{
  "num_hidden_layers": 13,
  "hidden_size": 256,
  "num_attention_heads": 4,
  "num_key_value_heads": 4,
  "head_dim": 64,
  "intermediate_size": 704,
  "vocab_size": 7579,
  "hidden_act": "geglu",
  "norm": "layernorm",
  "norm_place": "peri",
  "norm_eps": 1e-06,
  "positions": "rope",
  "rope_theta": 10000.0,
  "rope_fraction": 1.0,
  "qk_norm": false,
  "attn_scale": 0.125,
  "bias": "none",
  "tie_word_embeddings": true,
  "parallel_block": false,
  "extras": ["capped logits"],
  "init": "normal",
  "init_std_qkv": 0.0739,
  "init_std_o": 0.0145,
  "init_std_up": 0.0739,
  "init_std_down": 0.00874,
  "optimizer": "adamw",
  "learning_rate": 0.00115,
  "beta1": 0.95,
  "beta2": 0.98,
  "weight_decay": 0.087,
  "lr_head": 0.00847,
  "max_grad_norm": 0.5,
  "warmup_steps": 414,
  "schedule": "wsd",
  "decay_fraction": 0.717,
  "decay_shape": "sqrt",
  "final_lr_fraction": 0.05,
  "batch_tokens": 32768,
  "max_seq_len": 1024,
  "doc_mask": true,
  "train_tokens": 222400000,
  "max_steps": 6788,
  "dataset": "wikipedia_en"
}
MLP neurons of a small language model. Each row is named by its layer, matrix (gate and up: input weights) and neuron, and shows model dimensions 0-127. Each number is 500 + 50 x the weight over its row's rms, rounded and kept within 0 to 999. Numbers have three digits each. A neuron's up and down rows have the sign that makes its largest values positive.
A block is one neuron, or neurons of one layer that tend to fire together. Before each block is what it responds to, as a language model described it from the Wikipedia text at the highest values.

Name-initial word pieces
L6.gate194:532481450540417542553547433547553468490446508562465463502490528498502579420486501537503434529491521605587431521438529539444533415534522583562490505522568498489427509530560536579432493492394475564632567512468487488470586476517504597477462493571501530507544530501475454563557517479446533537439612516457506569493463499485428456429487541499568442483428537584511408501483521528447498445526
L6.up194:478465536541563468515421536514475520531433512560488523456550474469520472486509541509559478544550416463569541460535619532418501538461523577390425461475464585513555541500547485512439485478438482462529488470551475442487502511547550497479433487418481554512545562493517442425462482526496450624453512580486510433501478455443517446512582519554509542516336545544489431443578549524445393487479
L6.gate292:508545435504485476540558467492584591551476485478472609515440550503475510534601437486394482478516480463539500522489489528471513448424470545511527536498488467467517545536555453554545533499480442496494552492485529431468486464556480551552483439546515481474548520527473514522475521550536560517458523440471452471528535539460483597528510512523545526441354515538490562504481348451427575488583
L6.up292:497490529408578489461528504412579546503486412504462547487526574549474506477411529454563450563501479427522502561486582528526460556386425425464404520532461467556560607481484480532363452501587483486570528438414485507414435431490552549520497548480568492460437525479633623560461505455493529439511549517526583534524518554493537542462487542538441478479445487535593529541442555468545495450481
L6.gate355:525524435526597566479527545522462436436623452557491492535556442523498533534508527496535494591499435401511482495518540506520507525493588506508462495545458482488580438510606491487506532487544422570515513586475419544564432501398457512497484456470505458452400463468478491492520522508371486475498511546450529580571551551516541448463555496524526444513492487541454481584511500441413566536540
L6.up355:541412576498501534518471470428471480449622452594477489598462511561542500412471504499483494495540494526607481504555595470458502466438450541511445561569372417516588494538556456424447500467433609518473591483396446554531491460563533533506547511488522515495520625460490508454551507536498566602544482439504495473444455367512536579521546508577436501519496482481505466553515530522496538490518
L6.gate467:529483484523408445480443516417447553485585473538447405607547527494524478634414520447494520509425408508475515453494501530577546570530516457560540464426456498464569573578479488445356513423489416489524557536401519499525487455516436539471505529451460434600474450562494418485485445440461465595466465529447585511545478481524491480536444559501464456471500455567496472638416481484423427428473
L6.up467:452469465413528554552494591418454510441532492485496446567432572524435422505473446512464537633540458467526579548518525468546511492419578480520576420517504507513538501524511468535429544621501440460498435455395478512414503542561540558496534545399561498530480534486550471500420445413610480566610476563409418609508402552511506532522470549484573472557493401558539480426461474516445589450508
L6.gate477:509532529585447502488488526604521482514529423483440558497545533440515510554609464424518520501520516541480514449564466535501532449553476494543408467425451481493599502508530467449424535425502550427450577431444515485435479526490481483509509531479581411522563556546493507495623509481517438579435473487464528453464449549502494492535501472477445554398586514460534460557410467424428544521526
L6.up477:530537479500537528561455558565533472526525530525422531543447545480467450548426461499463463521478424528421559458480446532520587540569501454509531477448459578500558488525507569422459464469475562473517449441591516392516446427441518533578536442495472553538402494493479374582465475454514474562535404503509518577537523493581476523517427507545395486499466526566537524511535547505482557529446
L6.gate509:505442513559527504421548545510572496526506536441441521496545474352508420517505545458466499499575390502517582497529549438572608549494548550513515472523493507497401514495514497498450400505451443429542579433475480532524521501489509483388518467529562511513413500426491505492537533504417546515457492505474559525492509532490544535516470576454512496383428517578567414557526393511484612407535
L6.up509:548479458425465511567488554411517519563562516484516514547546505513550511531461512566475460563469524587467428543529428559482464422541494539533537496458441492413459492495502512459450484404531462571574446507484538575488442471455437549416441541545573419419455448490499524552484425521604510518434574606488504481541589428454505496550485495452494393493541442569451519526467571450448520451603
L6.gate547:497533576425548496509556461470540563512558462531435440496595487490582466617427515453513535455468519459516565525606547537532530517513478542491455442471514451389517390542561517501571562453531472438565535483419541504472559384361504535449487555568486424474432515464549439517544468469450516530496512569577573499557444553511453573462564449507478420461449474446465439512455450504449503457557
L6.up547:456555554548446411532556512580535561531503411575445508510500487526495496417459454469530483419447526493471444524540535517518453453517476490442445493462419504552436625548520501522588498446476547497552516466538553480478508444535601509460442594573529515453651477438487523523483516506593530481413571462531554450527610461498506489497468535455464444402510527512434453488456575554491472502538
L6.gate572:422493492485463532471523554456472559511485533472376488468547529376431470496394584492476429503472553456531601558495665501530497495379510527562506527556463494513443475486489507480509498449502518519551478493532487512417435573529479508482491567409505553559465497474515558502503536501603556562474499510470487474513476515485459579530562565482478599490553496473495556570440523516518541497542
L6.up572:553551443419480556525430530471511501486525480537424421461627528413486421574456458426447479442491540551534561523526590375481378519516514558634359539602457421467469500561552529504562528522554529469500513449528499531431507474539409424575533463396488522534461599485473494503453543433513442534477508533553525543554518526482562557508578512472519484465545483446484571507449511465446563487553

Capitalized word-initial pieces
L5.gate98:512528592512507504532432460504396463454520462510496473529598486422564394478517468580492478542468545558606518556474521484527470486411605519496453503580490494453489479582579411432425521455526409488533554463511505555508507517470564436517434583520479520500535530585581453515490516536474472558429524542537508498549587522488444579449617548422486379487491485483522565512502496551507519521422
L5.up98:596498605525534502544515598448533428544518545492458449392596433469478494464560584573435565522527508546492436489486508588533449515466497465448409472607572493591487524469538546430546437480519481453584468358473575512440471464465578508470465494474469617459586538521539478470530579537483526492439540455447548487506540442476489568506537451487439436569417521508455528567521523517457431539548

Numeric values in tables
L5.gate137:588499493473506550491434412378454458522448512523552413521495438418404459430541563645517570533529533529518507508504549547484516533556405465422460498458555521400462563488543545454495522499466566422577491548516466549408354547523430515465575559507541557508539431460443543529423442523522455575525564482437471495433530407567386454544466532579493499476488471484498567455532496546493547520436
L5.up137:460523580469473551543521513499484496498459534495485535486539518370405389478534546443486567518601538506571430546589460473559591495504423459454439402491577559557436527555534461540555444474557565578527442482443442472519435492562533488527501602473503503510457570490513511473529505498506409533416619558480609509500635469538527445477446549512541501482522537567470560486512489540524507477475

Structured data numbers
L6.gate19:524458475493575464484534526548536490493417489501492492584533587488376449464542489545482515520597449492526470489554473391536488522577471526418431569485492521496556499493453511579600413540459471520488490514498440456470579481521521500447456470519585458555584536493527507518609429491479486513414515447581531512480525548430463523419457495439445464549523506513418560510453485391524523455501
L6.up19:451545454463469518505508541508520508492572525488556533493527580534504475491522509531491509473431550596594515438548479535450380442549566469433501518589480412535584433480450397494465505559536513402551559515581449436525657461467459536454587584485510579461456497556449546581458455440584406480497517476474505494542453514405492520460424468464506529410445452434553481522567438539444523407552
L6.gate100:571439538490528458503509526421476554442391532445575449587453522516546441442556485494551535432494477565496440470584458420399536414559508511502448503461529557503496507492492531473535541342500576460533497477531496449524573521504374596467498579463549583549510545546565564539496515539426425434505509447448478483470596484485487501586525531518529489478513451413512552464434533555587488496464
L6.up100:501428580529442410514513587490576608479474506566501566569515395555507470391548516574540514514382535498498498584476431551488515458420535563431517394582489515525581473542477517522468476403529542476540472416492549467471423527501443491527535585490552449466423389519517500580512525527484421565479484476413491420472512469520454463489543556375554566507411523536437525519522518517580466525568
L6.gate338:514399499571491427545516514459465459469503535474481554527529484503483483462439600569502554521371528461483552516518499460485522546411507507461591473557476530478525489435490451449539538548531490438554524567560529481432449410558456548370495477515511488494454434470485484489489588545457519451395563579424475446527543482594537562616473487467525514338570450526539430526477504471540508426435
L6.up338:590571423534412506424558525524455497410436554417595542552406538553519591510388577512475520453447459516481566396527511512506553526525530450522467567417467481605514465495550452491531441500663492462448535517581504531512465450498464556433434420499524551455522530478452570549502464609485562462451554568513455542506482543434431468498473526518499539552467397447529468385446475432468439496453
L6.gate354:494375545517461483504546499511488611446575515508493540577575455474541440467518519565394488489469428488508454569538554491544554453486500460493486497550457525543491540551503602480478484446503508452419610522522500455511442559448522555497438597474490522527573492479495533452550539482498436605472500511410612506572575557546501469555398533387499502443538551529553461541410487523538462457408
L6.up354:437413503498471567581542453553540483539619560599526449547484473484494547407518508525517505373544504510517477477526510528541487486507546472478436480484527412605573566513434478490457533475526488498436608505655521456510489526503495491543523459414470574482477472432398505590557501440491558529514511422521506528416523496432531512470596476469482563534504559423562494563536441570500478451534
L6.gate417:582377561550514516555471542437569511472428523439447513565503485538483547452466511504527478476423475453405444492484438431516462569401521459477470481455496528548551528546382495454429570452483462422580530408595550534492455476495432576460501515436527516562535466639514459456505498504489502455448489468535479487490481501444473484513435519367433513491534552541504425495546601496492539522436
L6.up417:535499481518374520576443464472554441512474480610440531421401564488558531510482415476501506512469552518509529488490565349467510468429537429426474523500446481486461485420515496404539452525534482500527490509479465441566473473509527527468535571403499509575564452520462559528470503508447458502455488516428475384525496434544554540526424523458520489535460464540499505468534513383611507548549
L6.gate531:489552451474501499493561520448545443530549441522506492518434547427501451425572515508537513569446441467474427460567544443545523499453552483536447496555510512418528555620461465523481526450520545471487510541480490481450556467567452474579503427497506540596536574461548476498558519617517611458401435519467442460582458490553584571547405522492477621440496587429510472454510495573500473432514
L6.up531:536552424562494440580505503526495464550442508544514486560490471464494476463504464437454445468449573458505465552577417554494462581595501569483505445489511482544512447512544469537501568511488428446528595559394475430640549456369499513528439507438508579498514488466544599493525464512429466498498560565577438479465462551542513494502482420375500537406543532428430470402562451529519446501439
L6.gate575:545513471473530570568504478560497490490577453507566639607507403573440447455476509492540439546517535540486490514478447569528514521561514516501482518497486372450479510496433519484436546484526501517538450513420570508492496480451552584485583427472488377489485493511474495518465433482500536575512535465506488405508426484515444482473497479455604527406560477504466412513451497427527561486658
L6.up575:542635501468565515562563487515465491444511495537461570495573517464512482485452543453531514445457448552559502482602480533406498411506524562464544647440518465559451584436453552515475489498404432490471537491500501625429476469555506489439510467448478452540516532461589387456507528514458521501342557455446526460461402403432490501460550529375473609458525481383522589495486426434542556553496
L6.gate693:524517561537510484584521464576542497495561500490514484486515477466436529462428503559512477546454420470486412524466579450484548390562433526517496491507433445427519562513528470451472547538432532536543554577502544463508449513602446494500562539512464559533549482528482503498543529515436615463552415529462539522564512522458488555604441509502443575471516572446475624494498469477531555478494
L6.up693:584572450429422495511459510587516556559495506524526570462500502395489454503495546532556564453443562488509483473514582455528494442443469512465547433495559443492434589521499385416466547494405527532513492523565524433574451405493565462550406574474491505523512562500481474483469474405491547505499500456476525456455549539488492591555498509486439535501444485434509561476533503517493497516471

Decimal points in numbers
L4.gate52:550454513513526460538490468531528496550485515537439549462476449606573428461502557546400469469619507511480441456439432521462499490548577440616448480553491531519547510490515546482469562410559515436523488542494667489553413526585459508489439564449488444621510475485475432589514464426456539482559552509510478497423457513378515492474509593476389554553526523504549587432529433509526538482439
L4.up52:444545523421505565423539513568509546571517523496582458466433527434481422442548422470573503494511431460506521513562527609530388478555496553552448492554568552485492514478460457572496458521531511506429581495451576505528498512470517553506551524571429459520565452443464509558516552558519558489426517496486542601430502511449496419431495442518459404506465493549590545457455599466439528525498
L4.gate183:427559497530600471546578460519484515490503547453495537486488509536495503510497522476432405415497538557463447550495457483426499419532491541482645462477546514539433502543614497506504525488574494475487481524609538511616539489512526509398449584511545524513477497600509458540463569473467503504536455534590478439438509432422479485575519490511533408587614525433470407532502471440490466499484
L4.up183:554434442451580508549506480494466429467509542503482510523512520554498528472531526434521531421525470492514502401467532452416484421466532512606473464443459504447553563452492447484449492520511503531548516478499467459672494462498596598465470492568447534520441529505426501578498483413513489453385397538435477410494483549454475521493395474458495418533507499542476537560527407439533545469459
L4.gate260:483563525585491487557502560477529483518520468490474580535470577420512506501430594478464459492526498532581551502520464537541574554512468488470527563464409518569481471492498386500516501476497487492487540542512435464510467584532483482428472527464574494531529537500399479479503422517487502500431538547458500488588499540558480587476492441502565461472444482465541532547389528514505482485456
L4.up260:472507461476506433475498437486495478451579505498517444487520591459434515435639518421594576497530445549530582527421472394496595397491456595510492488493431474570511485495520582431455460521505561512521485511520430531537463533524474560506548436550466467474508537558551470516434488418554481456508518506607400518508517452493483468433428506537523486544559441456502528468500578524546531501509
L4.gate424:618461499541452451563554566578466470421512511431473538487503502459537439466374521445499520497494536493519493570527438484581536465565533504486453536525535489470488571487427551543538371466500530553469570515509447492495501516480491522509469432545556479537452482551516433478466561470438521475423468465588504527508557529544454507433473464380517472430510545619538519547470408515505492552513
L4.up424:518481476419519536534539449549554439474616454548499476518542433428430494529460479445612528546454528566542527472362485450485576497509522517540470500577513420495432464471546524362495595494603508450514390461626485503448450514536425548455408474502633467577411501513426532427540466490426436515611553559511457470506462505529468454615561488474447457472546480488503489486496477472565513422449
L4.gate445:476416533454526517591502562475530458433397494444440528509568509423454523484477401522459395516477543475485538527464516562415439506492413496479537467520441559495605474529470490520492532518478480505446431457429519472499461468471489491469470636447500448440436458568447543441514433450451510634468552534474509485545451500466470526541440544552596450462504447550546511503453571493518568582524
L4.up445:506462473530393476567544439518512537470395398508538482493555490518562496474494422508566467422444483511501625523539439488523473402425472524510466508556429503580586492462498444513517493464485440510405596535504472520432450444497565490437534576475513532434467513459421512491483548520497558577525548503537519404614598591495456505603503434585465546441401507533554523479436408548470372522556
L4.gate508:513460503530531479507514517544499509516483509572490554524491430425493470477395513542432505531605420515500574472442531500463558541518554490519482508524455475496485516511505472499579483503557460437474617500478581558468465517534554542503539587490474525595421503512390544497460494423506602584553486442462590508571501469427445596585488521496448567421518412506556498527563426469555478461544
L4.up508:526475460463549535511500475494574414439524584387423565394457451512498488514437478524474442459512492542468496475509570520553598499456440449527563515455523499473501526524514425449540436523497496542522507498456470426471497528529599509481494522424522550548460504468480560457629543493436600538485533517459525467422526573547531593564542545522442546462491527557537432483502513513525563477453
L4.gate546:552429586527577543569451504451500561549468479497381562417578593372509507498518512435437453525492521572478527459459592491444470470541502346504450454467520501500459518418506484530488466508512492530440457383428521468575502604466527421556471495519480524518415584542500556464426474517474460511440482536475489404478444512530541543586507570491422545470495396434628522540469560554567472521491
L4.up546:499496556517490489619498615454518509464430459478476496492479466525478534514494494524486420498498531482506460493520545467547480405552479541534471540537535526456466545490589538541541447457504506422483514481513404546418423542506494499482470589411492471506493585475570533437430529522529474513499447499577512490531512537543513584597490560388519450380529468440500516554544554519554461563490
L4.gate617:573510521491515530497509413520537564507451516512552577544534499455550494423503508452518470527538419523451467389575479468491555420470561533487387558478526487499451525493533503520516515563523474530490553465485600567425526566519515524560525405526481410505597466443410477522457520525466589515439482502502611466505442396512560553479655489501492613420531585473506573445557553452491471424506
L4.up617:500623593555559529451400489598551384515485462499481495429542515497614549501473495593548500499581460503577446369520378522449532463488560515450454435592550496552563537541486514498482497501502513449481453459549462484483511538504437483397477543432514447560486498505434454508475461492518502506416512574570521515435584446442498475505573490423525465432466478608539516466559558588504484438532

Word-final suffix pieces
L5.gate4:480474384481502435543491562414524542509460445608513469520418402546493407582504437455539582522469519430528515432505498541508496492474528365457461471397458548567548449447529498479507521506554503596522475464478585491485559404471473550561479558488550627497613506535577553491517494563454485428607596536512452480482585560493454485506480520448526384590543455445450443482627508505547545537477
L5.up4:490487538496448405453547469490417532412628562451450561590452439481468512524450515453433504537509483511584496529487571454510430489538525454581512582574489565518476502452512451483494478506551467464597435486497509487596529459550555505495475533441449497538538416543591491552536439447578507447543496558448481566529470517534380529505425550496541472479584498462488533597533415479446516523492

Word-completing suffix pieces
L6.gate150:503512415535433535522421505557512495544496453520497539380548545536540467501509420545485455525485540449464479574518509482509467486495590483480396464478536499516466519544359464520588479419601492461493527484547524497492484628544507444502564535554494467458494405516499533517597529544550571458452486449474546446441487563582545513497434544460515515585459514433481504483538470487547523462494
L6.up150:429534468566470431475440501493463531466500470455486503502493520472521442431559542438488519548397535501395515475419511411490583499474543427481535552383569563434473518553421496477475473480600479496516443490493467428412528458481560482535481454588506451482522546551395513450532521497505509485500479450565497420507514488451436460534531568562510392469585613417501433515522579478549477524567
L6.gate224:525552569460465539438462471544455479510609497471578540562593463525463414490583521518604538533452480505529471449486524466414418529471520560467457499548529474503485502543498566553626452447445469517461583470483550532458443561494419392518560457516528455376490410463551533540545591462456496546592557438438463564503487511607452435500554483496447508473370517512463503406578473516462427438531
L6.up224:442538408589453440547466562495442479545501575436605522525456548489425459489499543551546511561436531633490522644471464603560439527437469457425437527418547521462513519503427560500577493545442462539535504521467535565541454551527477480533421469497609514495519449528501481551546534514488446470528426351427446470531480454536498530532517565473451458504417503496446496429482522481432467572557
L6.gate304:403497569560410394456462469443469511456522494578540468464485467513542450491523552543496488468500461547526587592451560527535438514477448418483477550495486454453491493449502501483475622564429435415403496492520503565566481480612539512468547511525459450535451488456454446517480520509553526505576581549441499423578435562465488463465440574505527437491490500488488462527500466568455566508521
L6.up304:506428508620507433529599428523482459538531490490436464525380480457523481500493508453510483491506555514424431521439428469525423522447492552443454524444538441534496432474389485524537516581512594514497470622482585598600526505460533464508439414508598493452441462569524528462502475540513513387516598604448585530434513494580503475475474532436564539510522479479515445440534455568616486496475
L6.gate408:469472544585506497476456489452509564474500514464483483512489433538474567478545447440419541454507458498523478452453479568505439492480504509475500509524495632489541454546530468486559496524538510527557563470463514502596495518563477585499449474524542538488486477519484497625506511547533497458505382402415421533497470543575477436431366500436465471538476617510563458429545534501612495448469
L6.up408:535479421448469580404464511451496506476437532497582500548565430515501516450554515471529564511404516406552439496508584460488523432449508532541529522525478508386516461493432420539553494547473469545452536473639528514506493483399471479538509439532465348460524400528484428451558462523509516450503545470481457541460481422486449549542506569519501479509600541524483480478529556555533445454483
L6.gate412:414476513451430544410567468468546487530486531560469456577505505559445467474499427469506504535402460465494544521434511509467588420534602590501553461468505537474509490540458446483663563530487444483456553541495510484587541507483451532566531541568421435612437469492520502451577446498489550549580470628529547534476594550509492422473453601432530461540525449448543537488438521542563524458522
L6.up412:416545516519469473463484449485515445450452450438444567469436483466458487518474443381481437413438598529549485493445368508496460461472419488457431518481613508586517466569524598486503497487507626491580439499584490490557472497555486408509462541476464439493494527547580443517436415515510514518532527482455498489446467457444447532491528578499461525546498514454530541463534522593455545566453
L6.gate449:621526512538535349474466530508458654477486513503487576586547518501527471556474511514529474442468529526391510550450484562499533521452535510512442446442410574575428546480523611470522530533410449505475485511524468456643518518529483508488483447442477463452423494487557565577404472520410586486570487475482441464501407496533431503455497468536500493572506525459442544475487550521557493513501
L6.up449:447479583520471461537507452469497629447648494518479390567484405471462523652448489525503480485566503603488601526383486475512479423444542574502457490458492482513524474394425438407456518494441575583426537509536531552570505564512533503448578477485485467519461529449547418492571500548501484488454493513382515476429499540490542527513542536479550537515497433529485584520467520474562484538523
L6.gate641:519457550523633412459507511527544416509518531536512468471483445468418509556530530472509463504391565520586518454563407518488554487467440481495427520561536559522474450564499501448515483481453574494475441395407530463502483458528420567469509401528520486396500494535582499451518554543523464429510517471552473579510496528548485482524521580550448482551590502484409468427438522486527579407545
L6.up641:527524454464462421473532505572454521585440501473538577528590417473587610427502453497421469544439500520494570481544500507493563471455474413418458525475480533475512413495493547455450504546499377474450501441479594450572429499479487495559482486493487596479430470554409436518479486465460555462491579484531476503540519529462508470519496599362512528442561528463477487474511464534496538574454
L6.gate674:500483488526476440512518419478460572554440549484469501497467488494437432588500471441458426450454509511433512578432418432461439549546493445479499457513487500519633519526465514423588490458604573443446451503435523530538534474552543468619508463463526540545405422460520513558556517497563516565488395620480404433551560559523497519501450553492531426561527505514514531458492553504541502471571
L6.up674:526398508483469502462556485544551531539495534580533495484490340497460525492515514406534515543499521588400508536511484572503456536406476540502444460478580477543570514549606571524457522471470601527521452446541519531552499595571463472509524479509427422561435480553549443511509469422380550460483493468456485376491445483499508536506409539512528546516540538503473534598535510502563504532454